Part of a small language model's weights.
Size: 10 layers, 8 heads of 64 (4 for keys and values).
MLP neurons of a small language model. Each row is named by its layer, matrix (gate and up: input weights; down: output weights) and neuron, and shows model dimensions 32-159. Each number is 500 + 50 x the weight over its row's rms, rounded and kept within 0 to 999. Numbers have three digits each. A neuron's up and down rows have the sign that makes its largest values positive.
A block is one neuron, or neurons of one layer that tend to fire together. After each block is what it responds to, as a language model described it from the Wikipedia text at the highest values.

L3.gate24:525500549485501498486504536657561542505457475511598488587468530544496466522395457569435485533526452495598396521503512497461451451555437527474504607556473483447466506548524460533482592475512535480448466549508580439434451450513528554491515464501508474510449547471486477528543428604602554517475429530467496470475458556480528389451437539535467505476482567412433434495481458504486527400530
L3.up24:530514490390409465558574515511524481375449508492497527393448464446552457534448502475563497507515518539428518466488473490437454494553467425477459408499495505413439467454494500516509488363607523527581484468464552528568440562541512473524503530533480408527528592495496516439615410520443546419470565535426523519432529574571450485518404536454461572509466574436527441504511422540525524535526
L3.down24:529543448490444496528562498480512492584481532443615524524480473391533429465515529543530567527486536550596451512507396463455470483559415375511467398522461481471524473540528424506532428535523511524558555492537505466490393476513479480497461473533492514499482458570502556497519401484500507469493446552457558490480417529460608450456499406562467526451566505493499602541479546456461416505512
L3.gate400:539553531483549472447528443540460476459458402481422567532434485486522623501426418490500399563546564506513560521457578474551472485499520464584454551582510530406552533428587512526498432513545522448455439447542441548531463466506498465527447463422485593448535517423591531580575434507440596423486478510516540436362474552451584398508452508435506528400474510455486453560451494544416498503550
L3.up400:439444481480618604558544495599514495544428476578432474472539542509569437423468481428471433543546536522520457628503553478452526361518453425492437519412541496386600509523488488538490552503489585531505496520499509511608499537520542445436493502514521543485441464543477527531523416494415488489500609481523489485520440447493517550448469549515504556511439496478439454524537531439485551534485
L3.down400:466580488484464431580492394462509458460510454561499481522483504533477556483477402488540534601442533558561495511512515449444515447548457422574443526504525477381588540585530621593480456463545560619573522527451492366525508444576506506399544525475396488449414441506518542525502517472475607503428492483489526473537386402500458528528459532563519517410497392457450539419494592448458483523549
L3.gate492:456576515463564587514511504533503399375417525510442549499432540494646494435405500486498394489503487537514576522524477537521567424476490549507507482505475507508500454537504483504590556540444504520495514523440532398548456441423546585529609534528453499617590539492539426562576511523441530480616444495475511514530520566534485470538523528475499520497558495489486449554540472457561513507506
L3.up492:498508534533533577450515568466533447344450517454489551475519536534519431539438392451491573397446511471522571530490500545523464517478507464535526547563440505545497467514413458565475548551474436569435517555459574489506428511423520588511561534527525479462576517484457436475471491500467597433487592467527478528464481492501442466499566470469471502516532488473503514480412420527516580465485
L3.down492:445529436517511465464491465458603468440434537487480500471485476547520562466484565530573527558540559476461560543483550419513490569501462517434519589500455454566526556399476457502552508545508523687537502520414428586500455428426534440489552521514468503559527475536445464480530534493518511440471461573490512466506447571463531531464473514521510515487543589539539549479424471463493506538456
L3.gate1106:549529485443568428553452554499451434407460420413547478553540508383524556494587437530456460442416527503554518509448496388445447578448442490484481525469604630508526480418451484433484369497448547554512489493494533559572518479447522554447457516503486442546577487527533451541519562547619586478554559570516578543511479456488574461457484516541612522465520510518534505495493527364566495506492
L3.up1106:519479396474468458619536553512441536497509442447427487587452432472488457565520413418440531504445594461530451559490572506468510468524610508457473456455527463564464471556528387530569486414574513520416508476544541480493518524525493489478463520473377483569492493521519538507571519543502573470467518511473540445506532607467520496502510584545439496428487504434512527597510400515505488545513
L3.down1106:459562579404439569515475443516526495493531556555559415447531528534510558529484572485473487454508553569588516382442560456455433532499413416500495533473505611534502572537439523573559461541491526658475418558462546560467526508512528576528523492500529433442561514454534568571501488519461464481398598502468536550577495415608436496582444539453520450499567555379552467573492561460582494468442
Description: Words marking uniqueness, order, or extremes before a noun, such as only, first, last, highest, best, few, and one of the.

L7.gate926:505480466391505472510456550546508429491439466432512507535549503563460584436497476530514457519572518507468494432436510495480552476476588550568523558558527429414426469472540497516414454431485517443455476502595513544465504501572564555404525493492462463572436547482528560559468473519399548518463504514566416461395493538462566495549517442569512515462484484530432502526440387531466597444563
L7.up926:463451555531532459494446453489478512542497616488476486438578501582589538451466475571476514506542495458486512473395448441413473521508318523505523519440525403584508623512472521476509594483439499498465482486564606559524518505530604579517553518549539501482418500538472567454528553485517416616483548564476511474508549477560383550557498550446492443573507501504554483587502615467607545546586
L7.down926:521491377464552431509547498571502524431588468473465457554545493452476457515527557492566530463583406424469523544467542497448454440507507492508436395501573539464510544518550532529555609462421496533480519478600527427493541408568496536488434464513509490533437473454451566445380538497531520466478536517471502434551570461514412495604555482455349552484475503512566480511532543487501598524561
Description: Mid-word pieces of personal names in table rows and lists, especially East Asian names (Seung, Lee, Tae, Raekwon), plus cell separators between numbers.

L2.gate152:489464513520479526513456501471469494467432493526465495484444553433586445481401437543469589523535538494465339466615588381493539474567497459482562461521552376513497465436493410485612490558519495495529437545509517538481454544559522538527446561462481569569531526418543462522464520597546403522479513470503471435513423376468521558497549498531502552442535481554457543459551542611509504503431
L2.up152:503556447561548517420523487467539512547560491522466547514505467551491497473427438523488522447416541488470522513487519521462562539496614554445416508483486464569506523536561483425528526547567381475555523547596539461589519545557607533512441558451588569495381499541531448489487515555544505453458474545439534496567556441545455509476484514607530412500524508514539574583559433569398509596549
L2.down152:467435454410525547486491509388447475441529532491591518397511579517526525448391517471553463441460514493513439433470573484479500486557481552500409482475564452418511499516525525519534527447503460486595566544485503476473510449509487524466430624487590569502422530549483550503495442476514539498374523466513461466410489525598514606501396566534517554403531523542488468543477484553416595431456
L2.gate390:474620465530484514562602508499475470560436426443440565480512488435570492494476513418542535435473529479474415453548435456367490524459536429464537420413494473538531541517539430542637506458486430520516572540495515534501551504408522518532400543530468443591462569446466450378511389428540577561569512549474479509474530537584512601419463513635549466366544515473509445542454426563447544460499
L2.up390:431572504482496579539480669472482539570514428476513489403506404525572523497475512612518459489471506530411452458497421483429502523568548442542546363505517477503447560468491518555514569519540423499376571413556503551579553458490416513480471561498437454517423450439575499545485482491524503558617440509472549526518527525583435566523503486564507390480497551478443553698467456516505498440482
L2.down390:552508481488571460592488494523430401487476509463507499555500475585394484541447470517616556505528514459510504495500579513460539401604394394569396455444521506484596468513505486547584503514449446551608548514492481561475530509521383551503396559478477560456510502524484597507514470542424524532461478534450511495581561432504518518497501505500520547466504470489459487565440487543439553485440
L2.gate860:602539518450469476649479508505530496481492445391451430417511567394575479533551500574549505501497546515534460555521491443448384532459423495512548531513564523490554522495485509528474495526534428554598600493520524563499528580576559581550444493582519482597568543524589484485499525585462624471453567483570508537577437518482576537412433484436520495472552501532575487537478474478575518507414
L2.up860:506571404558459475511484502469446437504515403501562497516545487486442511524511452588540464486544635478470507540452531502389528505528440477474506592534517486510482422455471466479527522509463557420509548498481548523424548374524503577541511538631466470583461484563477395550593523619510560468513419529544520423514516510508534505475557492513489504521613552423500530522446482551523597575555
L2.down860:489588461482500452585548412559446576485422393446535496571507556434576541465566496490506507567508532566545516461425521422467528459497441545532465517460553589451540493484463439569487470459515423625588523494485544528524427490490594547521495524486462491541538531493535446539527429406525521516463485460453501567489444475527505476485529486519495514411562466470395511548427477420500476437434
L2.gate1023:382542504501517477481540455563501454473527440568464451522454562570505434563361411450479633540457548522494442534446524535446557529537387505516467482492486500511512514520480586498488440552392485491586586549420504381503456545454546531522464498517518576468509541404524495516508455556577575452590484490529556513566510485473435519483539506513485557555506506458433561537491489492450427561436
L2.up1023:590529415505535455494621548517513502469488479478490482483417490505490428448433564503532552555451483478421522489528474493491547564459508459559530557553472477474487477475483442481472497497499403479480422445523491457457543563387464520394473642504502483541424491543427514463500392504542508432517438492565468509463502513479541461513602549575457494378566458470622552561514551517473453508512
L2.down1023:542521558651593446465549489442576565549529485572558490529415531550501567453472471491457557544569504437492449527497429507476466460441420514515404519449497498522420534534516433516542429526492507535509440474517555469469541490528432490525451548420525430536488548575478493588484527457515553515549385466586529448488563531562452466517488492554526552464465498485592550570540464474429456464485
Description: Words that place an event in time or sequence, mostly "during (the)" before an event noun, plus ordinals like first, final, last.

L7.gate61:556511484516501498509467510541473515578472494541526487514536489535508429423476500510453534524493645476565486557490586420498455391469430455409529490494534434449537525448469465447494529521429442479480432547531535486504439544446532589555515498498439490497467502522526492531568568557551485564486465474572446545450587576579526533490395518534474532525504465474497510461447474576487587507543
L7.up61:550427483573486481592569481398429496542454472565390510541434389529572516535445538504414452534465516458525492556510539472508461548485466525576510494531481440581457467452525419535427396532558505492521481553447488481563491459559424561549646530496496452560439462533557471471475531467500512528547442556577496499497448484534568583489514524581554508447493401556524522500525570510516500546489
L7.down61:562459572364432383521606440397460466505518450509487463502548458571450406447449572458582478525477595537479471434534555487539531494487583484467481489519508458414551438420439569461500501518425550519617530521547488450428524526509513497541482490364514500540440463527500548470520541505461415491445538489521484578399546474498518581417475452507396571533537549462504494472554502512518455498462
Description: Temporal prepositions and phrases that introduce a time period, often sentence-initially, such as During, after, until, Before, and by the end of, plus weak hits on table pipes before numbers.

L3.gate174:597418404421521449525432566497557589560578544472469449502549426546510589477534544601473460506430415452450442541502504472517574503550472488511476500549531463513530570441608457500486508475490491500453473429623433467474429485465442534511458476465498556530459561463474573521475510465498530500433465303498506538463567468458568569412435511499531458519523470503471450529506476506489491569455
L3.up174:505565491558483470563455500526489578524512523579426469466554484470505447475464475438464452457558558490452518415557598480475573475534483555416484455482563508542477468517543425445552473420604506519598432501549448412531508530457412485444406472458418482439596414466510441449507449561349443615460536528637439538502493492481425469480488463457499414555490539487540501517582567507469431527461
L3.down174:552552568468485562526511555447558479506476480449435489548496401564474589528529553456496448462477495497452554500489470505503458430460474499497526529574477521464525500567672480530440445514493482651537477524532374490552522471430448427568487466483586562504561537465491510493487448495394452553512486488615511510463513527499582514537469482509488489559473482508566502576486582564501510428514
L3.gate591:520436412532413522401442512637459505455492518489515466486509505528413512525504552525442510447479520510416479572620415448552572562480464535521569487507488439500469510506481422535436498519556444518449448487421431525454473470454406521544432552453503529539556584453546521488490513510444442519520572497515497529572465443440411521384430434542469484507511542552462560603409447534507480550474
L3.up591:486410502565488423467519544568565500495442465533523568511444547386507508428438521488481520496496426545506492543531427404553535581527521530601572517523600529451494562429478519541468464455484490517489543492452446552537494474517545510417382513400540483497485563516545478534506490466429491551497561437494563558569391425407467500525473489504512522524480530452489555531542538608496471567517
L3.down591:392534562502467469509455516457570401498482473489447494523530515497473531526478494485484514531553577496527403520448463474543515471501403532519486483565594485535443477491511563518449434495484485615395486472530580571551546501585500426555517512493647545542580546522502497533553514535488457534509618481474586575464521459525474493479451396501447572526493492503480509511510520496550529483551
L3.gate719:505468494509516499547521534578449579440593602530511489604492581516507399514452574560485494481503516469502469454548502478563619509478416505500538519527469544543538596510539513591560546581546496523527478474468432527455528500471458516494547330589423512520449518500509476481505510543511516570474514460458522479460457496535378362560514497534489468497436577545414565549536532497627574531526
L3.up719:516511469509506535468459481532573462536403519527482549447449516452510545434448582508601481505545508580511492509522404489623524526447471528442465498521510423532463525498583426565521591471420511522539476484462498416503444498464567511450453538469467566500438530496446452562548466630530462523484443532562581496558532526481558458486479499518575452547452441545471472483487434428513538508580
L3.down719:474495496485463485478454554441481560465510460510457477514482489629518476493477496625560463505553513461418535453424464519525489503516363536499484507523442458451568463508563522517435490480488456555461543545544547504511516583438423495557465441485555489534399433506537517508486546447454493592499498534577487493431506464484520536537420472496502500518481512540462550589491436508495503512520
L3.gate1038:398504481495532489568520451474577509543500563553490533478469548550545484406460497519531525510469555455463480535437525404502520482456483520568475494485568556556541506526482512505543545467527484445428418540568494491538599474430485477581520526485399547458534502570425478472500455463537588538507393534498525474557484432484562544445443446505381437528453529493431543541470493541346491543434
L3.up1038:474494370536457466543506547506496525460542569388504436554438501544515428441430465489509486475499537462467430517513484594506439451588466605466500554503553504519528577396572538534425511578523481500537401580534502426517540492444445454463486481465540568417499473544411509524489437447458572570529475509504538476509497522532425534522466484509532527456478518546459402638437551506503520446519
L3.down1038:433533445498477526502499533497510549416536534411478509549498368474508500389527494471437562421417563468470478497571491562515452522566497560530505547519537536579569476525532573542521493447499482546548443520525452504529505501488464481434480472429705535451543513500421601470475382514484492558559527495559493446503534456486440499546497446547532539524492375500526463585398464415587485482490
Description: Prepositions after a noun or verb, mostly "on" and sometimes "with", "for", "about", as in Panel on, oil on oak, fight on and off.

L2.gate244:511503428566576470610431527533491424542529500539502508489486504493539511461445576524540522502441522492484532608501455564452579531584463471592575472498556562460456535464526563478508513489475580510584488572474510544491512551402469654541558490480490563508477532533470389489537552516544504496467475517521502565442537483547555538419508473502533510446499449594468505481387446521600521517530
L2.up244:560568521603602549532518556535488504501542620502602486494466472366402445455487459450528454476502564479504512521469505538611458536467528512571494435481479507430508472530475483456455518465479546475565527459468593555453500496450512521458514508549455403587455538523497494504512520462432500510479405516548422558435475509479471546588515488516528494433462503552504544626500506472593453553487
L2.down244:514510485549494449485475502462443490472458447477549499558426539505522497517516532475528468470462416318568553595540559492527449453402578542511488571543349617509465518521469490530526415503489511536442498521502583469483557551540517489521519536521649463479567515470454510448510570445496525459381455573483540474510449474484534405484523611542489548532419579486443445599489404457453560425506
L2.gate334:549540471433403387494473540554478442491445491527560455538490520485532460503468543506569504538531529542468551525491509430473491582429474476475485479550524532573457631595551505546569460451574553479510644590505442413495464475585606577492403538469488466560476480571430541482550447498507414464487463519404528532466507590547502512441456524528419560457527479531465589545417516452533510543512
L2.up334:536602477506536491525533417474515492443536525413608548671412507521561519496542534549521500445407439534439617575476582481470475591568501449535467435563493516499463487574533500470544419472408452479487431483434485517491516465506452511416520546614491578580435550439526558441611447564455437495507565541421477441539475518539426542476435520450374530527536414517524561473484486416554528455472
L2.down334:387547483524531535405589482489526522526438541453495503469455423435567571491584559470432526515463458451453493464510539436508530483516545506488538432536585500552482551522485531578410519604405485596481447461453466474480399514477511495474467581581555534518466505516459568457529449595492456535465552500460510495485532551519438522454535563616418495462422511569504485551464453536448532532511
L2.gate848:573494565463545567527570525573563490488517460434476493507432508525511506542452528489504527520513457556440504503508614475533458575471401443532466474575431567534546507498490484558504550449501497479488423491501600533497418509442502489586513527456455554549546478475470446489429574430408568515434538465549419522469468477376561561474594443448539567481558515567524509484485464500498504494515
L2.up848:465523504450512457468538475556512462394541506496558540472526486462520465537487584521500530545535544544478407529432468532542462492536470567525441532528396479520438479498493459611482460432421512528465507626513556530444454561451463539568530587536468461537363576480607438396562595494501540511521440458469458465530601553517437468441542544418464551514514440502498472558496506486586472539479
L2.down848:448535490510515447506540410542550517465528589551515460588488561525525426413527557531554445462463509443624506552496577590464476600585457396539538457527420535569471415397485509567548514480465508508498580508515493595451553452447526496463415407564427414451500450509546508533483506519523471487427480445437536495497561457532490428409479610526473500394452580567465501626473452455615463517507
L2.gate926:543499549442508518466451536535587529471435502555554532466442552552459480482383498506517568555508466465443515595519536524365484588435494430486443458567496530492529540571488482483494490445467446495477388496533548570587483494489528547552475473547473490495538442503496448419579489507460455588517455453387432547537528689563580552523542540455518489462558492520434481557418501518460466489548
L2.up926:506533464546572591520466511532512500454538451559536527520493466526468483617438524483553553478442517450532509560528561405439493507571534540534483531554379381527462490459405463480481539493496454440557489557479557510455410499437498436609481564577454495551465467533517547590558585495533546377368532469561480480504511415468563583459516400549506460489547457569430499547478452522478475542505
L2.down926:545477463539494535524440480441527472514550466528534595600475449539509464465402481550500511521486562512548537501494542506476518480489464530507476565619470459518467446588479354486526430545456469549562453575563467531412429458476551531540463482542540537547427481526456430488516469426503474474424490444454541473471446444436501376516500415505480477472452514481433495628457531475533415590508
Description: Words naming scholarly research or its subject link, mostly in biographies: research, studied, lectures on, research on, history, scientific, often with about/on introducing the topic.

L7.gate1249:485548412441580521502462500557451478415512494517563461464525528532507462451452484526503522494548610474531473528512540592489497422518436515549529516555497596512500443530523526479458475429613432497552453486462566537509468545493495438558593576489595567418447598590438445563578510503511523531467536456452407555447513563462537521509492494515463527564491532579622629593466440373620524581560
L7.up1249:533493501547552565330526577492410395533496423507437561489452482437480599496421528593515484551470557439528521473556544490451508480482513531523469550506376530512564454492464512502504516442543495463605593466447498582455503472497467531538553537562540542414429474523494386491524543436527487538467362414501529522526546490619495516463498471482526520432563487527506535553497388473571564495605
L7.down1249:467536427484562532504457517511500460473431442463531457492481490552466378522440492444541502537515493477478497468613528687523418417434527517541409442455533556499474506478472530510466581508548470585496471505513458510520370422630468519551525526505556511490546480525530407476483483474428549394500520406391524517505441502490501423491502524495483502528564546537461433569443413557485507532451
Description: Function words, articles and word pieces just inside titles in bibliographies and track lists, such as "- The", "Histoire de la", "Larry Bird: The".